python train.py --n_layer=26 --d_model=192 --n_head=4 --n_kv_head=4 --head_dim=64 --d_mlp=768 --vocab_size=2048 --activation="gelu" --norm="layernorm" --norm_place="pre" --norm_eps=1e-06 --positions="learned" --qk_norm=false --attn_scale=0.125 --bias="none" --tie_embeddings=true --parallel_block=true --init="normal" --init_std_qkv=0.0361 --init_std_o=0.00501 --init_std_up=0.0361 --init_std_down=0.00501 --optimizer="adam_variant" --lr=0.00147 --beta1=0.95 --beta2=0.98 --weight_decay=0.064 --lr_head=0.00696 --grad_clip=0.5 --warmup_steps=422 --schedule="cos" --final_lr_fraction=0.0 --batch_tokens=65536 --seq_len=256 --doc_mask=true --z_loss=0.0001 --train_tokens=552400000 --steps=8429 --dataset="wikipedia_en"
MLP neurons of a small language model. Each row is named by its layer, matrix (down: output weights) and neuron, and shows model dimensions 48-175. Each number is 500 + 25 x the weight over its row's rms, rounded and kept within 0 to 999. Numbers have three digits each.
Before each neuron's rows, "fires before" lists the tokens most often just after its 100 highest values on Wikipedia text that the model never trained on. A number after a token or word is its count.

fires before: "-" 61, "=" 15, "P" 8, "M" 4
L4.down747:497495529491549529437491488514489493489478475486481456530533511518478510503506509547484532456515522500507471488508475531534496441533525482514436518514517521533551499477489446508504504501530487492506519489444501506510468496536478488503499514492462504496519506504525481472476515488502521490486539496471503555518495540505484500468497518502494475474539460484452475499461523527501466503487

fires before: " |" 25, " Go" 14, " G" 9, " P" 6, "A" 6, "als" 6
L8.down571:484472530532521550506489445503505481504493458494514491488429534483535505493471479495537506510465484483497500476468502483530490493488540536530505466528521522493545522504527477490512523487506495515517502509487487493507531504450537521510521514468444479530539546464467514532482500518449509473520493478536509487490483494497519491506498504489525530519501482499508477491502474498506505473569

fires before: " " 37, "." 8, " to" 5, "," 4, " the" 4
L11.down50:515487541506502492473472524439463531489491553511472521493498450499489499502482525520524495520501449488532480527531529497459477492494468517477505512493461500508480490505496534526528519515555490504511474535487503510488494531467473480526501493466489507493470510494528514485516554499486528536476495544509489448519494526509467524465521514509521470487481536506502517474525493476504482540499

fires before: "==" 33, "===" 16, "In" 9, "The" 7, "A" 6, "|" 4
L8.down70:506487503513522505477519502481491500490552465515498512511546478477526526504522468515496584519487514506512458497476462533505502503596466499553490506479494481505515520518488491497501476530494464551518524485517531513475462490509474501492515458491517474506465520488495503512494487497519506489500503470519503517514533469556488494527530527499494484477508483512468519480516528512471489491523

fires before: "19" 23, "," 16, "20" 13, " " 9, "18" 6
L7.down745:472519494494515479487492507508512518490493518493450519474492475497432498519511499535498498521478491459475552502481482495497496533507539510491517511519481501483469493537486475525526469500522495473505510462491483519507501499455496545523549500491511484516504524509496500508472519477497473513491528491511476490446507516499501517501520528495496514503465527474559524458509441479473531505467

fires before: "er" 28, "ing" 14, "ten" 11, "ic" 6, "ed" 5, "ory" 4
L3.down425:495487529528484496488475481513457479565447517505494529499483560477502539484519497500512478492533539500487517521448475518492512547512504532488513456528497500482485507531501518467521498482521496505471495489501519521494501492486517498445532514458455510500485443494482454518499498460484450469480529499501468475528510552451478472524504485530488533536487507504522514460498519510558528521490

fires before: " |" 33, " |\n" 16, "|---|---" 8, " of" 7
L6.down615:504482466512489508530474485549464477523482484515535505543550471491518478451484529486478516487523516508519500502506504458512485480443474505480505489529469504528484504518508487513501505474531510481529465526503487491508503506491539470525467504455456539501483524543478556489545509535532497506518544502484548487486470478544520490518505484544465460465536472450519489490512510530491461519517

fires before: "|" 25, "=" 11, "-" 9, "===" 7, "==" 6, " " 5
L4.down450:469497503503518517422487480476523520491496512530530475508509526467523510504523499515500523511480481465502495483510506508530529450521481491544501531541513481543529533469508485514520498559548470505469516491518524528518467518591502515492475515515504455510484520481505519503501506497537490480493531502441473502486499524501482516479500522501484475514516473491478508459491490492481474486466

fires before: " |" 30, "F" 22, "R" 11, "W" 6, "K" 4
L15.down459:523487492460550532481518535459526507520513474478517508511568490494478442525489464493532477468534512499516541510475466507500515486468487482501524527504502463519539454492505491529461523530547494513518480496492527522507525497489521519499493496494483460503499520505518488465491520477464535504535464487501482544483481574528495526498534520472511474476491488480491478484479479532474458507529

fires before: "-" 33, " |" 25, "|" 12
L6.down307:468506467458542521504550518510554536443484446515489492484479535510455544495476493522508526463484555448503515498532483473495510507480532499531475485500512462543480461527495494524489503465511470539473528495470508495539496516480468490513494486509520506489497470486516505475544553523510511511547494483507424530500515537553459497494504496505494471466499509487471477469483482528504480530525

fires before: " " 51, " |" 10, " App" 6, " Go" 6, " G" 4, " W" 4
L2.down611:485547506467506465496462479488467528473474536478537459499477512488501500550494515543501520467505529509434527502491504481511491514434464444463518524480544461492516503497502531470521498521507488512439455515499467517511470481473543483497529503493514471509513488513503480514528469483535509520481451520501529471518542516511496477500524499461546501520519464486501543528461505483500498501502

fires before: "==" 38, "The" 11, "In" 8, "===" 6, "A" 4, "S" 4
L7.down477:525482508487500468489526477468513527480498514503497506487537511478533518500485477506484549495497517525459489485492471506492514508603504501521508506501452490503487492481520477492472491551512490512491521524517503497514504491543480499550509484495513492499482503510515495493510511501497556536502484469517497505520504407494480503490504529467478491500556527529457513533499502474498494472499

fires before: "|" 50, " " 15
L2.down225:485461474518531517479488473502503504560458450460478505502516488498567509481483452561513529495544503491476527463471542498516509499438491477438523487498500472547489494477509468481507495492524476533576462513519469496535484476497501520506506467484493478511508493504497514498488496530497538489448484472452548494525506507512512478542531535473495475517496503495494494474538446490496535540537

fires before: " |" 44, ")" 7, "F" 5, "A" 4
L4.down405:494483524513507505455508517497459537476492529513489502559462493477532497461468486517518521512539517457512495471523505495491489424454520501490465502502502523502480502504501534525509473551515459484477526519484510505471505501523511483478510495460498481532502499504517509483475495513500467482523514490509500541522534491473497537479551521427566488494528541512505517486448492472533494472478

fires before: " |" 53, "es" 5, ":" 4
L18.down213:486503504530510483489553486502512518492497475484479476520544459509494493502473501529489550494522474476513508504501506494478495534496508471513504496470456520515450510498513502500533510526542576486475528487527491506527483486498463537511473457464445485511470456472480507517503502465528536511473519509520527511492500502528501458522534490489487509499537510455521461525524474497521502488494

fires before: " |" 25, " |\n" 19, "ious" 9, "." 4
L4.down122:468486497510516479544511445476475488514501503503550481521520551489478504491468490478461503520521491485513525443524493488530510494469497489482515498526513514485505513507497494516517509510530503488489489501441513492524483500509485472517472498512489542495514470484474551523539526494550477501496496448489532478477468479504532519515546484461482493465510503508473508473448495554530494524463

fires before: " |" 74, " |\n" 13, ";" 10
L9.down533:502481456497513509503502505491451521526472501489519468534522460522531439501506482483463536509521509485519490496511520475535487478473533550533515511516533504471529546505513435471452502494496515515501478479441493482557519503476500505494488507483504529496508489482524519513491536503496522515499553489497533518446474531472522456515494518459493483489481464520561503524487474497494489516493

fires before: " " 66
L2.down718:523493461434490486521481495495437476457475513490511492469494490529474496544526494470484509476526521486463494521503497503525475521501476477486514452502506506483539502534496481549527521477498472485524495459519512500490496509559538488505458495494553483502505532503519477502533464500517507515522477470496537464532495542539513489475518485554479458522545500531487510484488516458530483509527

fires before: " |" 32, " G" 11, "F" 7, " L" 6, " D" 6
L8.down721:520499510510520550465452491456433515520492496467505538477478489496509509535525492514493463488521526498496495491492528458508499470504478511469470530528490517508507509518488561494498522487458453494499483506513515527511465482505497458441455507479533500497517517510526547524475513499514478524472500481446510505514521505502505470530535514498535503499495500482498456498494492458496506485477

fires before: " |" 22, " Go" 15, "ts" 7, "-" 6, "D" 5, "|---|---|---|---" 5
L8.down122:524501513476534551456493498476441476493493485503527477508440473470516507545520521528510477506510524529497464516498491513527498464503546547523524470485495511479494493482493482565538516522457461515541515507494488475483464465490524480529488459507484512546498558483470537510544538510445510501487568474464485529507455488484543527516482516479467456486506482472500471521460511519514511497497

fires before: " " 22, " |" 15, "|" 10, "\n" 7, "," 4
L2.down56:466458495507507487490512484484568512515522498490517516505498487533544512484480427527480494495550493469522517516447491491523486498447513523471507429541488489496527493468507485529471468501478498520474453494504494504525509507465491530493510452479504489525528514538499530518490520512508502457518462504484499498547490469498433479525535492504539516464489525497491528498541492481501523506515

fires before: "-" 55, "|" 27, " " 5
L2.down125:482532527492535486493482464565463529494508526507520508507497488505515517510490461514479485513529484510510501495514470493514495491453502472519493484486532499543484484484486440472503399471476495460465475472534513513487534538523543513487497526497515523478528527560503516492519495532489491518487506525476497481498488473489462538490459518474531498498511507541507473462489508484489516548506

fires before: " |" 59, " |\n" 7, "." 4
L4.down571:463451464511510465483514456525500487463541493460515483530488486525461485503492499554492519478515503493500497513509492513501477504531505517481435523505515468476520518508474513502494501539523527510557526491482499522466487481476513496501516498502543497485498483448466476490525482454516517505525519579548500478505510485494456549475462478472548502485509518477481501498515497454493502509491

fires before: "|" 35, "-" 13, " " 9, "===" 5, "19" 5
L3.down509:519498497503492542455470487479533498536489535556459447513488478476536508479536492497505494463485507503535488492469485546527523536530477547547510515508472542533495504504483512546500533507486493528530531521486514534538500529502456513475481515521517510497445520447522480479458481458514483518507493488469455469505505507491472528513470493502474509496493508514469516493491511482502483482470

fires before: " |" 48, "." 9
L14.down314:465473526494490476487512507470473512494476545450475464489470496497482470490534524524539504517513489542534507481481525517504506480484528522527474508499456500437505518476474540522488504532512508509482467504524536466490471495479488487535435516506487555524499514485493496509473506513501486545492527458527496539557477478462494523478476485516497527526538507489467481498492507519511453517501

fires before: " |" 38, "2" 12, "1" 9, "3" 9, "areer" 4, "4" 4
L7.down100:503498462428522504486500524512521501534487499494515493492473450527497495499492503503497508474500526516505478533452518528555492508476511540551466481492494538496507484501452499482441562483490527503493519496463508487511473460528514523555494470500507482506493463534537512492486475500535489487504506507505509530453512571517509486524518453491470451465511558484537509486484507523501504477506

fires before: " " 59, " |" 17, "|" 4
L10.down257:465497520499534474547488479444530520497474496499472481485480510540523494497522511550529546487461493490497507500480531501481519517508507546470465492508533479509460484501517493505494465483476526475495494440485475508525482539497541474462569490520505465515491530511525536509476503466539517460444508491490482543508481512523541478478531502507505563531525511484510512483440496486511513489492

fires before: "ed" 16, "als" 12, "al" 11, "ing" 8, " on" 5, "ie" 5
L4.down251:484521488520517516533497459494491568518484522498464488524513518514519500487510499496492497487487526500494490464463521497515484471523513477493527475479500514536460511502494515488486496486500478504476513471484518481520503568492515504486479468483567521489533533469497446493503485543484488569479474528496483476495454523497471497514481503529509523516453472453506465545514493497538519465499

fires before: " |" 30, ")" 11, "ts" 6, "os" 5, "ld" 4
L14.down432:494457538528484542496528527502512491499464491514509504491494512506518472473496500487508471490528520489496534522527492523511525508481508518513498540534538473523510477462454522523511516480506501482537502506501503428477496495469497536548503473469527473518521508481530468542478538477504549514482482487481463459481486551448508552509478473462553504510481525458506505511502529487468517476503

fires before: " |" 30, " Go" 15, " G" 10, " " 6, "ted" 6, "A" 6
L7.down144:465519497479540545514446488520491479520484501518575482493534534501485527484463478509494471515511457496528509488502515444531495510443489477465518496497524519503493509488493470501514487509508454488492489498479503484505518520498502498456483470476525494483533544487506530459501530554508541525504500446464547442479488547543529488512488520486542481475487488472531483550485456529510485466520

fires before: "-" 58, " " 7, "|" 5
L2.down149:494510528492515447500485477535453546506512526517481462475504514520529513495516486520503477503486465518520494505519497491499505517458480489526512490480507472563485516454488491499490468476487502480491463493522531460504507523502539511518483484489538530494504500482530505482496513524528554534483449544473500488487484549494486542494472485505524482533486501541467491453497520473461505499555

fires before: "-" 83, " " 5
L18.down444:481445451494491507476513439514457547497462508479499499479558510492472529563498485496505505485471510524503535508505479488476498471592447493498515508496461497526466484498531545499507469538478494483501523547510459489517513476516487533470485532501535489525533512521497499501493452522501514473469503489497515477487503485492512516544477537487477484480521551496500490486504507498461509470490

fires before: " " 40, " S" 6, " U" 4
L2.down131:516457515460502494482493468542501504492464513507468520518472499483527526488537447505514522474470452527484510520488502517527512438483514496491559541489541509495497498504510538476482486492497515490487531444495504522518513497500490497521497458496511499496526529507537479507515503435519458495515501517491499528544523505482456468489564459498479535494502491491505484488496476468480496483512

fires before: " |" 25, "|" 21, "ist" 5
L11.down509:497520523505511497479521537506470531472564449505480477515503501510489422502539496524481553550447513500518476520507506475488541484520481536510475518497480489495486494487490521519529531528471491453500491475507503527483469523552470513503510492500448536507496515500509516511519472422492464479519494529534504496526482519501470496469516471473486535503504547473537533500518517502521521513502

fires before: "," 14, " of" 13, " in" 11, " and" 9, ".\n\n" 7
L4.down338:450479465534495487486512494463473515537518522529487487483493487510499466477457487453483510490483513508520524461506488527479539521475510521503553476489493491497487458478494508524559541481523496496523515518518495486558526481526528523489480488511511528526478442488501507495538507487459454442458471477462482527538502466506474544510505499484504529469512491532480512511543506544460483473501

fires before: " |" 29, " USA" 13, " G" 9, "0" 7, "F" 4
L7.down574:504530496448532513468486512549477500467476499479487492495463539499508522474525474499507464560522511532488497491485514456513505491476473544510508488525484484514540505504482481491480538516500457478511486437504457514483530464464459480487523507492513491518513479474554522500513509532513510498463557480467506469510547509511489520478487504451483493526487488516543502485520527468507487492475

fires before: "ican" 17, "j" 11, "es" 10, "b" 8, "s" 7
L9.down470:558500481517500552453463515482506530498493521518486511485541506512477469513497478471543516483501462532537483554528539503462484523487521495466498471501510490508513510487520534506498528476514545519451515461500478512490472483439481502520490545480487479525468517495473499495506497474514510522507460508535531470489538492525450485514536506481528487517474547522519476513510477468476533511467

fires before: " " 44, "0" 17, "1" 5, "3" 4, "2" 4
L8.down565:484496520511507480504508505530533487494555471522489513510498515506488551537529466515498486516544505497477525453549486504542510505498471480491509475470531459514468523515522487504517472474532491520466512524487556496536514530520501502481469505474519492507496498512539514489497538500504515481554523501463492506488476545513475518520487561505508505449505473484478471489464491494493478528567

fires before: " |" 22, " |\n" 13, " App" 13, "|---|---|---|---" 10, " " 8, "%" 7
L7.down760:519529478542510495504459461532489507533491478521503490475484489486495516501491483488480459465500521506521511501539478488525510485449522526465490454482530480522501458491497488467501533471549466497486535456520492487494522494487490492462460493517547464481492522490505535504578527502526492507453522485526507439533456505532503563462530497515515469516544510475471508536490489512485502540535

fires before: "|" 33, "|---|---|---|---" 19, " Go" 7, "|---|---" 5, " Total" 4, "|---|\n" 4
L10.down198:519465517513495459444514496538490514506490489498516507500523478506503508553483502494514506495483472499502460531489533507535479513501500524465528492503523472510504536492459500510504505542488465492517511459496488507449517472487478482468520509474525508484495528492515516483529542484532515517462493486497526488539506506482547531474493498536469469491546484523471512503484471485482498488476

fires before: "|" 33, "|---|---|---|---" 26
L7.down587:478487530498527496468489452525490489491493490541501491505540502509508495516513520473519484430543547524437466507502467545524506479493501455504514498495487529500494527516477460509473505508486502536514544519470500501491530496495503519468479483510529492500517505488478524537498494494508553509519574466506518495553475453514483505485519492523476470505551493483458521473485461524480434451485

fires before: "|" 29, " |" 21, ")" 12, "A" 4
L10.down573:519495470490538515496491491505539484469471523504509507486505500491482520435520480521487467497490491494522513505528487491532493552486525489539495476488491486481475535508473525498477486503479502533492462490508519499524497516522506519486496484463505490540498435490521492493546525500533527457528494481488447485467494531544538465519493488480544485496481488491500545528467492537495478467552

fires before: " |" 27, "h" 9, " G" 7, "A" 5, " |\n" 5
L7.down623:488512474494548468516539462512499505485513519489506518494460504478495520520485472507498491491506507520449498502502503487497459457468537466490539512504562494507518472502430506485514497510495453496520456465509496531478514457516496506531507517465516451530507477483505486465513492518526551487519486481473478503529507546528473527478526511478516518487477480496524455469473535512499466478485

fires before: " |" 25, " |\n" 16, "|---|---|---|---" 9, "|" 8
L7.down601:532504527512538483501469502508488438504450505541470531507499447492523481510504523538486505492515535454535477527509487465491499494493506488467476523511480507478496520477455494503502517504525454522504479494496473500468439530470509470526523507488516467441507544549510515515548484464543526496531536495535493477506545535520532530533487454495506492540489501462500498522487457454524504507513

fires before: " " 24, " —" 14, " |" 13, "|" 9, " App" 7
L7.down497:499487457488487515532479466541483438492471542508457495496477506527464508513513528499523474496544532453508503456518492484490516506459475502474503509527481544523489489487516480531516505489557494517501494526514513505516436504461494504523495464549525506504504515475514514486455463474488502507501535471459512467510540520476540530480485493559482515504494482483485514518507461494511502517528

fires before: ":" 19, "ican" 18, "ed" 9, " |" 8, "ly" 4
L4.down622:507468487490512548505498480491509536578486489483515475516509474529461500479509525510521515495504494512526525496491507496547544522504530499535502451512520555484533487535476494500502495480494470516507517471501482490522488511477475505525497508525486490501480441483507551499484484471500473482544508484488518474525496523567513554508520493481504480463529500510450516508500501485532491491502

fires before: " " 91
L15.down710:526511505484502488498481495488486529537521517544473522518496516542536520514530480541514460471499539465478528472495525443495470502509475498508535492538538537515475515458495484542468505496489501504515501494493479537495487502451481510508557457512474470550476478494521479522507486479491489489475470496508475537521483488524499441512476475480493504520487509508566482465509470513499483530500

fires before: " |" 60, " |\n" 7, "b" 4
L8.down72:518464496478540489514509503490482502480456532508451492464520461524480480518508486477501497565446475492495501511529521426479519513484468513513493477504516511533550567482511486464533521521497462510539495473500478496478508504467514504528539519479468500509513519494530502505492519492510512518456487486503490516501516482495464474507540476482566549497489548511511488484504463487512520495490

fires before: " " 23, "." 16, " |\n" 11, " |" 7, ";" 5, "|" 4
L8.down45:510515507511465458507491526524476501493516517491459501465522487510509446496491461501513491489525507468519494493524487479498500506447516518482523517508484505478497437527512543493563457537516498503520526498522507554500532511520537504501463547472520491509515549534502503533516476468472504503500522503512489496467501545514560489513514521483493480505470462496533451545544464475507499546439

fires before: "=" 33, "-" 14, "P" 8, "S" 7, "O" 5
L3.down16:506526525498477500466477522481533489528500509495465449509519495533512508493546494547501500509484510530446468533551487499567481446505476495541459514511504532514540505467504466547520485514496502486502505496435507503520474507511463499480499499484460527510511503489508468477495489475520546496488516501481530544526514519495506454499484497514486476480496496510490487498503513522506478457495

fires before: "," 16, "." 13, " as" 6, " in" 6, ".\n\n" 5, " for" 4
L15.down671:472461459469479460509509535552508481481512510481508482479485483483514479572499509514516538516458473474471511527538550511431508531504492501535538507491497517465429483491475489505495541509500510473451521505523523489536501488540441526515470505480525554530494475496467508507523514454484514514502486513473515496469507491525486524512474532545487495478505546534504491456516494546474506485515

fires before: " |" 36, ":" 21, "." 9, " |\n" 5, "ion" 4
L8.down238:475554491532508489460475471523531483562513519468476555526476524513466496498482477464466521542473500503507517524473493514534489482460525502529514498506545489483451497514494520453482509492541519489527496522492518466490539487505484516489521464508479472489482488478475517499497502534478486459552469518480508500528485520568518442537517478461509536485509505475478494533459474523552494513499

fires before: " " 20, " the" 14, "ed" 13, " in" 5, "anc" 4, " a" 4
L3.down586:478498504481523494492519477510528487538500479476462510504506522530495512500502470506496515513462493475506510477472491493527531460446492474423544508497497514523539511487498505512466455527500464492485490473465557482509509505468505479528508480492478464501532526590531507506501531511498501449494501493519539525491508489544523439503489499523498469527501513508519485475479491535528493515536

fires before: " " 45, " |" 15, " Total" 9
L8.down52:483470457510541518467492487542524471505503479473539482494465541503563483489464468523497502500499515434518541446523476487514499513439521515470475553527495481477471448523523523515538499487521501468526462516544520507499482507497468496509489524468502530509483539516516498514486503517495484514511511470475481467509516517498537495476516546465515488510486458483475515538558515509464471520510

fires before: "-" 48, "2" 5, "," 4
L14.down214:488465507510451459529505511516487525493525530448468484497510484512507500508542502487505528537514579501503484486518513520492512506565425518500473527513457503494542538495507496508501496512521512484504493480495480509478485487467491485512489541511494489474529506529503504470468466467505523530518480512506528483518516459467491480490508487497487525542522518469525483464463472461476501487491

fires before: " " 37, " the" 11, " l" 4, " a" 4, "," 4, " p" 4
L6.down586:519522487478477473478502507501466529501498517522484498481537507496522453531521488538522486510522481455486506497500502458499525532570456481544506515510505497495478522522503493493479472496533516530498518504510526497532464483454476522512498427523514475523444481476477493507536473514501486517552537514495456482523537474512505477515528478474472516502559445554536533494522491470496465500472

fires before: " " 64, " the" 4
L15.down202:479481477504468504479511539513443489475497493506487505537475512559483536514553464513520448463491503467507523465494521496500496505452483467493517489524533510524532522501530500495472521528453499507508497518507477499472478485471506508479537465481530530516533490468492478507480483503497508485488511513512479561494490486480483473506486516463492479511451494484531495491538492514520500510507

fires before: " |" 44, "8" 6
L8.down443:481478467508539513487502482467509484511471506509464512479502458486521496555507535490488498548535509521550497470509534466503512516431462527527482510477520528528485491483493482539474544510509463538519482470509514524496474498474461477456496511482517513499508533517515538514497503479508524489517516564485517494493556485489483494496439513490505481507490500451531480467473482479499516549495

fires before: "ut" 13, "ed" 12, "ten" 9, "er" 8, "ial" 6, "ing" 6
L3.down163:522505496524453520491480497527504527477493530472495480527519474468538494470527445442502486500549464479519526537461483439493492516532482489528517528516504492486506536529518539512543519493455520518518499483511501506499499510492453501510465491539496486480509487487486499507496510511480486497485558479493471528486549502467474482571485439489541507566497496492456501518504547472501480467491

fires before: " |" 66, " |\n" 10, ";" 8
L8.down737:510482451503485558502477497495476480523467484476492528473488468510479485494521500453470501510487510481459531509556508500478516483490532507476456525519518455536511505476508520536462521533499504500505502521470483502482494540496533558508510494476504486504504508504534521546471558511469475442554532461482466502507498500471471531488489506501542510502454500461518511500511491456510510516481

fires before: " |" 20, "s" 10, ")" 7, "y" 5, " |\n" 4, "e" 4
L9.down51:495514501478491504500506533500539464496526504500502477473485458524492512480478514471510503543503512486537488537480454544525496469447519466519526487521541478490487515479489536515527493502562486486530505503537508486509479497512524482483473528493508487530496484517522498497573521559481491506478511524460460463444513552529539490508459496461516465507478515516482494448534474525496477508486

fires before: " |" 17, "als" 15, " Go" 10, "iving" 4, "ad" 4, " in" 4
L10.down412:494512505477517542520485491480475529524471462548499522503524511477495484514478527500505507497464494500494483477464515489470496505524479473530488450530497520475501510497472489541514526503462450511486499555492526518480525501476510521488488505541509452491525512525499460517552519538445517470484528511494503493468522453507473521518512523503528488542523471485511517506498496484466560514507

fires before: "er" 18, "ed" 13, "ing" 11, " by" 9, " life" 6, " det" 4
L8.down656:486509495473524531502493469512495452507457529491508490524492487463559504517492507455461510524549519481511529540501493502456523512500506504470475489491554504522495493480484497484481493490485467472512502487493520492494542499528491495514561502473486518532465505528532519508454481458509506509502496525465477463527458526504461547522490491502517512492470510506557457545499537534490523493492

fires before: "-" 44, "k" 9, "el" 4, "ography" 4
L15.down377:503489493486506516489579482497503496458482462481472510509516448532510500488542469509487549473477517531524478453489491505498482512494490538477483503510504539441517542499479497508512525507560489545471488455521492519503487514516529480528497532472520521482475474479473481504516512516511506506553519506507498498524496505501507499513542523505499474490500539520521483494487515442469512451466

fires before: "|" 27, " " 25, " App" 4, " Go" 4
L3.down128:519475494481541527548500521503486494435487524541499530509473536506512464487508518446531514498521473501490490516515506498448487477459552541500468491484507487490432490508519482486460472484500483486467530474530463501486568521510509497480521514521514508521469525513517526503502474453519523547494450497533503506518508488450488517474516494469524515482518496516490500487503470507508522473482

fires before: " |" 39, ")" 19, "," 5, "." 5, "–" 5
L10.down465:485491483520503497483530458509485510515528499471503482482506480499465492494468523550515523526445523502510490535521510513502521543495497470483465491477540518520496570510491500456480514471471513518495491471504509496534526512540499530491490490502511449464508474540527502473490518516509488478506508509505507511523469527556515494497523487440505493465533487482475484511492481508490533459471

fires before: " " 48, "19" 12, "20" 8, "," 5
L7.down420:484475497519515467515495450503504484519487482519487506482449538491501539493500505543502494511519512493504530495468518504522504503498428486489499477531541535527528450526460517541479530521503484532507473519478525531480480550436527532507496474499499427531474467507521517500507509486476497497493453477465503522486505504500527461482498510480491527523497509471497522513536493537478459505514

fires before: " |" 24, "0" 14, "s" 11, " |\n" 10, "2" 4
L6.down263:500531505492517468466486496517475457543497464461524510534469434512484432476484500525493490478484538457483498499539506503508504514491512506485467499504506507496514479499484488531525507513534493468539495461506510477504534491502518505482522495494474497515495516482505538508491460498462504476499550495525493476533480489518473514467472441540518477501493513508516483516469512513538515519494

fires before: " " 65
L15.down127:492474527501488465485480535489489493523516504512482500531538521484529476480492513512515515500477517513478543471527557471494517453462499477465480474472448529525501461449513502522520476542489500538489501501493519504497477488508510498511484483479546496468503472502492494524497511537531491532474468540476558561489524475481478519466464513466494510504512481542523538473448555526505540489546

fires before: " " 30, " Go" 12, "-" 10, " U" 7, " App" 5
L6.down125:491470494457520500462532555465501487496466512504462506442479539496468527464498471546469482502478527438546517516518492532547511471470526522553494481508533484480508486470501504505497507478501486523503487464493505485517503488526495489500506466500504528494506530504485508534550519505493527506525474439488496514502498545457484520492476505510512528493533475498482477472497478510479473499477

fires before: "==" 23, "The" 12, "===" 8, "A" 6, "S" 5, "In" 4
L10.down83:505472492549518506497474562476510452523487526530475474491555456481516483488471529529504551492466529480486469477505490487502503547592480525525506497526508482485471514491529499515457485544487476534469503522488511492499498471542503504505499483518470483496535524495507526470498458508531511532458478449519515479489531465504470503517523520461477466487486455479531496475511489517485489512515

fires before: " " 38, " U" 10, " S" 6, "00" 4
L2.down156:499491478497527494506509475528502532491498534512475501474504510522487509497517509461527503472541480480520552484494504493533498497438524550440515512499539507483514460526467530487488495487479502498479527480505472508501466565490493506476499505524512502526518460498519479547516468492519435537497470513501521489539512569485514488489511470488561525485482469469504503503486450474508505468484

fires before: "|" 39, "===" 13, "C" 6, "S" 4
L14.down401:535443486497522542477520475489528508496517484518475463523523472465526515487500470533536546523505468546496509460527482514529522495522518543508495524492468488514499545479462505503472517558463511497522527470506512521553479465523495500464502493546489488529463512477502512496452496481524482523480537511497545510523492486535480522513481541471463499490532516529504537452538467524495489460483

fires before: " |" 34, " " 25, "0" 8, "." 6
L8.down114:519482501501529514474448482524507523524518506489511521503478553482541463508492514529491514524512520444498508447513479484484493499427492496479439555502501513479501488538509507522514470483531520494472471527475530488454539527498457503476433514497508523521535494495544521539498475497519517494431498484516476516520508501496501499516488564465473535509490471505513484503508530481516498527489

fires before: " |" 38, " |\n" 9, ";" 5, "," 4
L14.down197:472510513533524490484525475518520514526503481464477483537470493508469477531526543501499532504522504507524525498503521489492514476548510515490480492490518488496507485554538476476547523501498522503518517496484528501482487489546474475476516516472528488518480474485474497481500509529508457507467528520490470525479502484496520476492516504522513471461563466495480473512472512480481505483440

fires before: "ed" 33, "ten" 8, "s" 6, "ing" 5
L6.down347:476497503494454568506546492483444519519514481481471501514488509477485481521544472551501517464527525492511470457465488512542469511516546505518527527501506512508473470508496460539515535454469492509538491488503524523469507519470489487484509514528518486508537457479527463470521547528486509487510501510481477513501506434492486463524491478507484527544533500515501485492549507536509467486530

fires before: " |" 26, ":" 13, "==\n" 12, " |\n" 4, "==\n\n" 4
L8.down762:508470507508538519510485500480482507512489461515511505486494497451495504491499549481462516498527506555564538471483521538519457528497485511498492454548504524502518506470478474528479522481541460445493480476485556495472457473486465485498489507490475525492500495489488522495541477459457523536482491509525554479493479460489498486505521527528497493491495528466497526516457484495520524510486

fires before: " " 28, " |" 22, ")" 14, "\n" 6, "R" 5, " States" 5
L14.down16:485455483524499494509523494496487538503484527498566472511541455506476511461461510469498496471496511489494499456488472501541493498461468475503527494513523519511521492518514451536540520482501471564565539478514490490498483504497513506484469468511521470524500478471499492508539510511532443494500461497503496538468503572516496512464513505477513486497497483510503513482484533508489486499473

fires before: "|" 81, "|---|---|---|---" 4
L2.down709:467533501503504512489473513532520475571454485494487518523483504491533528495500483526483535502519499487486508499480494511505501503508451492480504481523477509507498495523476469513494507467531446484537478476531532505536505465511467517497507469496518472510492534521531495496510505576513485463450495512465506509478483532541529469556463506512461430542502532505503461483515458513494500498509

fires before: "|" 21, "|---|---|---|---" 20, "A" 7, "F" 7, " |" 6
L11.down201:527515463492492534519467508462487467496474466483470463505511512475500512476525505519505491517546525482517484517484485459477480535490484517507523509518485508478501482561491473475511499512495500477504491498479512511486463479529542502478508498533503493490520477474493513530480489480509508522496552518496518480521486538465540558545518507513468491547474494483527499483534485514487485483504